{"n_kv_head": 10, "activation": "gelu", "qk_norm": false, "attn_scale": 0.177, "lr_head": 0.00298, "decay_fraction": 0.802, "steps": 11279}
MLP neurons of a small language model. Each row is named by its layer, matrix (up: input weights; down: output weights) and neuron, and shows model dimensions 16-111. Each number is 128 + 24 x the weight over its row's rms, rounded and kept within 0 to 255.
A block is one neuron, or neurons of one layer that tend to fire together. After each block is what it responds to, as a language model described it from the Wikipedia text at the highest values.

L8.up49 [135 156 132 107 104 139 127 127 119  85 143 119  98  95 129 134 125 156 111 159  85  61 132 120 128 143 142 120 125 132 133 120 112 103 104 123  89  99 118 126  98 180 125 175 128 131 101 116  94 125 144 173 108 132 137 161 103 124 106 118 148 101 126 132 147 146 146 104 107 109 140 117 106 123 128 172 113 140 117 145 100 134 128 152 106 114 117 145 125  99 103 167 106 138 129 163]
L8.down49 [157 124  95 118 148 132 114 116  88 106 146 151 145 146 137 133 135  76 112 166  97 180 147 149 137 156 115 156 144 139  98 154  85 175 143 124 115 120 125  98  74 122  99 129 145 125 127 140 117 133 142 143 127 134 110 120  85 142 104 121 127 163 121 161 137 107 176  92 142 121 105 117 187  88 148 128 128 157 118 162 115 106 163 134 133  70 161 111 120 100  97 126 121 132  95 123]
L8.up690 [134 154 170 131 117 151 134 134 126 142  83 142 121 146 122 135  88 185 175 159 135 134 144 102 127 117 135 134 116 174  84  97 125 123 140 129 129 110 154 144 121 105  83 119 127  98  93 118 178 139 136  92 100 145 171 145 121 145  87 109 163  89 119 146 136  97 125 133 119 102 104 124 102 102 130 158 152 175 146 164 134 137 153 161 188 116 140 132 123 146 125 150  93 134 148 162]
L8.down690 [129 127 121 106 118 123 152 140 119 142 155 170 116 194  93 136 136 121 133 148  87 142 154 113 156 143 151 111 133  94  76 141 148  91 131 135 107 138 186 110 121 109 136 145 114 136 129 150 131 139 154 153 144  65 122 137 103  89 172  88 122  73 100 140 123 120 152 152 159 133 160 126 129 122 114 123 115 124 150 157 144 141 168 122 124 121 141 128 119  80 127  99 138 116 138 116]
L8.up1878 [126 114 127 132 142 120 163  88 114  71 123 152 104  91 101 130 103 156 112  97  94 107 164 148 144  98  80 142 137 112 113  97 114 169  76 152 110 157 137 151 136 102 185 136  93 138 126 150 152 134 128 138 129 126 131 135 102 155  99 119 171 107 115 131 112 177 143 141 132 124  92 111 114 127 136 112  92 127 128 163 104 108 118 153 118 136 131 114  98  95 112 156 127 139 114 135]
L8.down1878 [141 158 130 155 118 148 162 104  90 119 129 145 128 137 105 139 141 149 120 175 156 157 131 105  88 108 139  92 127 138 138 151  59 104 130  81 125 150 136 103 120 126 125 177 109 125 116 153 150 118  77 141 147 101 136 129 140 109 123 146 130 124 122 138 158 154 171 137 141 125 146 154 146 153 111 137 146 154 140 131 140 166  92 145 133  89 102 150  74 120 130 126 112 140 155 148]
L8.up1912 [131 100 134 106 124 127 127 124 123  77 114 103 135 109 122 105 134 168 136 165 123 115 137 104 102 114 119 152 155 171  98 107  96 174 127 118 117 107 153 149 122 148 146 130 114 134 133 139 130 148 142 165 144 104 117 149 118 161 104 115 180 137 124 140 120 151 162 136 123 154 112  84 129 123 118 135  93 125 124 150  47 149 157 167  89 123 124 146 123 117 111 111 135 136  98 185]
L8.down1912 [111 135 148 155 113 159 117  88 137 120 164 165 121 126 120 129 152 113 128  99 125 167 124 116 120  99 141 166 126 105 146 174  80 132 120 116 121 122 121  95 139 146 108 137 102 102 119 160 130 118 135 115 121 122 135 155 123 107 129 124 130 117 115 171 130  89 192 105 101 128 102 120 147 119 149 133 131 145 146 153 139 172 119 122 146  68 148 126 164 140  80 149 138 127 134  91]
Description: Mostly "and" (also "or", "|", "(") right after a list item or closing parenthesis, introducing the next item, as in "(1.2 average rating) and", "Pillans, and".

L15.up249 [ 83 122 133 156 123  96  54 128  87 137 109 153  69 154 135  97  74 125 107 124 137 160 132 152 117 122 133 158 167 121 137 130 139 113 166 146 105 172 143 132 119 154 109 112 101 117 126 166 127 188 137  97 116 113 118 115 134 132 127 119 142 170 134 187 138 121 148 140 126 121 121 132 111 138  87 118 151 139 145 102 111 113 140 113 178 106  90 141 141 138 148 129  96 158 144 154]
L15.down249 [116 107 105 114 143 130 148 118 178 118 148  80 190 168 147 117 120 120 119 152 105 146 104 146 114 116 133 129 145 101 169 142 112  99 166 140  86  89 130 144 128 127 149 143 121 111  92 120 132  64  72 157 156 141 121 115 121 158 112 143  99 152 113  62 127  98 104 124 130  96 111 131  92 132 150 142  93 111 113 120 129 138  98 125 115 164 138 124 154 129 155 136 177 136 121 144]
Description: Pipe separators and numeric cells in Wikipedia stats tables (career totals, election results, chart positions), plus occasional mid-word pieces completing rare names (Radag-ast, Hitchc-ock).

L8.up906 [ 69 182 116  98 121 149 125 144 116 110 123 105 132 100 143 103 115 130 139 134  86 118  95 161 110  99 121  98 150  93 134 114 136 143 128 176 115 138  83 127 156 135 151 108 147 153 137 153 143 116 127 180 114 161 177 148 108 183 150  97 150 150  85 150 144 145 106  99 139 111 121 132 141 154 114  88 135 156 106 150 136 149 137 150 154 112  73 136 114 152 112 154 123 142 136 146]
L8.down906 [ 93 120 139  86  99 117 137 144 130 125 134 136 146  90 145 169 112 124 127 154 109 120 108 138 120 108 178 108 168 140  91 146 114 129 142 149 128 116 117 137 103 113 133 140 150 116 135 136 101 102 136 109 161 145 170  96 101 107 177 136 105 130 141 136 125 184 165  95  91 140 136  97 128 124 144 134 118 173 117 145 168 140 132 180 118 136 119 143 110 119  91 116 108 126 154  98]
L8.up994 [101 156  83 134 161 159 146 149  74 106 151  88 114 119 108 110 103 108 108 108 137 120 157  85 117  99 126 124 109 114 152 113 135 141 153 128  86 134 108 117 129 137 152  90 137 129 106 142 126 120 161 111 133 170 169  89 133 175 172 104 169 135  94 161 131 141  94 112 107 132 141  99 116 147 146  66 107 161  99 149 125 112 102 146 125 105 132 177 147 171 132 119 115 148 112 128]
L8.down994 [122 156 123 133 102 141 124 170 106 161 117  92 137 139 111 135  81 114 127 149 128 153 132 120 164 138 151 109 114 102 105 140 152 120 138 127 119 121 122 131 158 108  99  84 134 126  80 156 131 154 134 127 131 122 159  99 128 134 166 125  92 100 137  90 109 126 135  96 113 108 142 122 118 147 112 115 122 154 136 133 162 125 109  97 121  97 129  95 123 150  95 123 117 126 127 136]
L8.up1321 [110 142 114 104 136 147 144 118 139 111 132 118 147 124 135 122  85 191 118 175 107 142 135 119 141 140 163 121 149 135 117 106 150  82 126 164 104 168 124  92 135 117 144 102  98  63 105 152 118 124 145 118 102 128 147  85 133 153 151 154 134 123  91 145 124 161 136 135 115 135 150 141 196 143 134 129 131 147 127 157 115  82 120 134 127 126 118 117 137 110 105 112 113 143 114 107]
L8.down1321 [158 116 147 104  95 165 126 180 105 174 155 161 135 146 136  91 127 163 124 109 111  96 149 116 169 117 157 133 141 116 150 182 133 137 136  97 135 178  98 111 124 138 134 157 106 132 118 129 132 136 124 107 122 128 124 107 107 136 126 113 101 133 155 145 129 113 144 125 104 111 120  98  97  86 120 123 112 151 126 179 178 130 160 126 149 125 118 132 116 114 138 145 105 159 112 111]
L8.up1380 [112 135 145 101 152 185 160  86 119 153 105 157 116 127 127 126  71  97 156  91  95 138  99  87 136 122 132 121  97 106 125 136 175 145 189 150 123 127 139  64 131 100 138 132  70  72  98 145  98 130 127 130 169 158 145 147 135 132 140 127  86 113  91 154 144 131 132 126 137 108 125 134 131 115  95 110 141 156  99 131 141 152 122 114 123 144 111 168 116 134 104 137 105 121 156 143]
L8.down1380 [142 162 162 117 126 135 132 154 103 167  93 135 103 103 114 105  96 107 100 135 155 135 118 106 157 123 137 134 116 128 155 132 127 152  89 105 105 148 136 135 169 121 133 110 135  95 132 132 146 132 151 104 175 177 165 124 138 140 120 117 151 144  91 134 128  94 129 114  84 101 160  93 175  95 141 125 174 124 115 114 116 149 127 151 100  87 116 141 131 198  91  96  98 104 115 127]
Description: Words like high, long, North/South/East/West that often begin compounds or hyphenations (highway, longtime, highlands, junior high), plus some line breaks in lists.

L15.up358 [139 148 154 150 136 146 125 113 152 128 125 104  95 133  96 126 141  96 106 126 152 103 116 170 141 125 104 109 143  88 106 138 107 167 122 126 104 151 139 120 119 115  98 134 109 154 111 127 168 175 116 129 117 118 137  81 106 108 148 118 110 125 146 118 145 214 129 127 132 152 156 110 129  98 121  99 125 151 143 163 102 154 134 154 104  92 149 109 121  92 117  90 100 105 140 122]
L15.down358 [128 125 105 113  86 142 123  88 114  57 131 107 123 126 101 119 157 139 126 114 134 142 149 117 142 153 167 121  75 144 165 153 101  84 103 156 115 110  98 121  99 106  90 141 100 103 122 141 116  86 119 127 143 121  99 155 164 142 121 137 133 151 107 136 109  87 124 120 162 125 159 125 137 128  92  97  93  96 148 141 147 159  80 184 120 120 124 112  93 114  94 111 152 112 131 111]
Description: Fires mostly on "and" or "with" after a comma joining clauses (", and Corman lost"), plus inner pieces of proper names (Phoenix S-un-s, Baseball Re-ference).

L12.up202 [ 95 131 145 104 115 127 133 114 129 113  95 142 107  89 130 122  96 111 127 111 155 127 136 174 113 151 117 133 137 131  83 128 127 133 141 139  89 147 157 128 134  95 158 193 155 163 141 170 153 155 116 141 124 158 110 114 159 152 115 132 159 112 126 129 134 163 153 118 135 109 129 132 140 144 115 133 168 158 124 101 117 174 113 160 147 168 148 130  93 106 120 149 165 104 136 131]
L12.down202 [113 145 122 132 121 158 112 159 118 120 105 127 159 137 131 130 108 122 145 142  89 111 122 167 136 151 120 109 123 129 134 152 114 146 145 106 158 112  92 115  88 117 129 111 117 103 136  86  79 166 164 155 117 144 148 174 156 112  89 146 102 124 131 109 120 145 149  99 121 151 116 149 151 105 138  95 169 133 192 118 140 128  93 167 136  60 143 139 133 129 114 147 145 181 125  91]
L12.up385 [127 109 169  96 126 120 144  94  88  94 147 148 110 159 150 143 122 139 101  88 133  97 118 147 146 143 141 126 123 120 183 117 132 165 140 118 105 128 148 126 170 148 174 207  95 132 139 115 141 172 129 140 109 152 108 124 114 120  65 137  94 143 148 127 145  95 167 150 125 110  86 104 163 151 118 132  92 129 125 111 115 144 131 182 123 129 137 103 104 136 107 154 137 136 105 113]
L12.down385 [119 162 108 149 100 122 150 166 167 111 153 158 141 130 129 102 142  86 141 148 124 163 160  83  61 145  98 132 135 152 113 129 135  42 127 135 149 138  94 118 111 136 117 108 175 134 104 166 146  96 117 121  93 115 156 111  90 114 136 105 130 137 125 169 133 140 132 123 101 128 127  94 108 117 138 117 139 142 163 143 157 148 101  81 137 110  75 109 153 110 123 136 124 118 118 137]
L12.up525 [ 90 150 157 118 141 150  97 114  95 131 141 141  70 125 129  98  97 153  91 127  90 123  99 141 131 115 133 125 158  89 129 101 115  93 169 111 124 141 117 110 169 135 169 137 102 143 139 112  98 157 122 139 131 138 131  63 142 124  99 149  95 124 190 156 141 136 155 131 140 105 112 139 164 138 155  84 131 147 148 119 132 120 135 158 103 157 123 166 146 123 108 111 128 118  96 140]
L12.down525 [134 142 101 133 120 119 105 131 117 123 143 108  99 133 113 130 116 177 114 124 124 130 117 106 138 138 111 140 131 131 132 134 110 118 132 128 104  67 144 129 126 128 100  92 167 103 125 136 148 109 153 116 163 169 155 162 157 111 132 113 140 104 182 161 109 112 138 140 165 101 169 136 111 130 127 158 116 135 174 144 122 157 156 132 188  85 145 144 118  84 170 121 115 110  75 111]
L12.up825 [149 103 146 102 127 164  94  81  87  90 125 128 133  83 105 191 137 121 109 108 167  90 125 186 107 129 128 116  84 138 106 144 131 174 145 128 137 136 182 111 134 139 146 159 146 124 101 168 161 145 115 146 109 128 117 122 129 133 104 118 147 132 113  88 103 131 118 115 132  72 114  76 150  89 144 166  91 130 104 204 106 157 114 172 104 119 132 128 131 141 126 101 115 124 135 158]
L12.down825 [166 157 121  93 102 132 129 143 124  92 163  89 125 110 148 113 150 134 106  74  97 140 106 133 134 150 133 131 152 169 154 135 102  91 101  97 154 137 147 125  98 123 119 178 108 118  85 136 115 149 135 108 135 146  90 103 106 127 107 142 146 151  88 166 152 112 144 125 117  90 158 158 129 130  74  98 148 153 100 117 157 165 160 125 161 135 167 120  85 147  80 114 119 128 117 155]
Description: Fires where a noun phrase ends and the next begins: on "and", commas, and final word pieces like plural -s, e.g. "War and", "skills", "graphics,".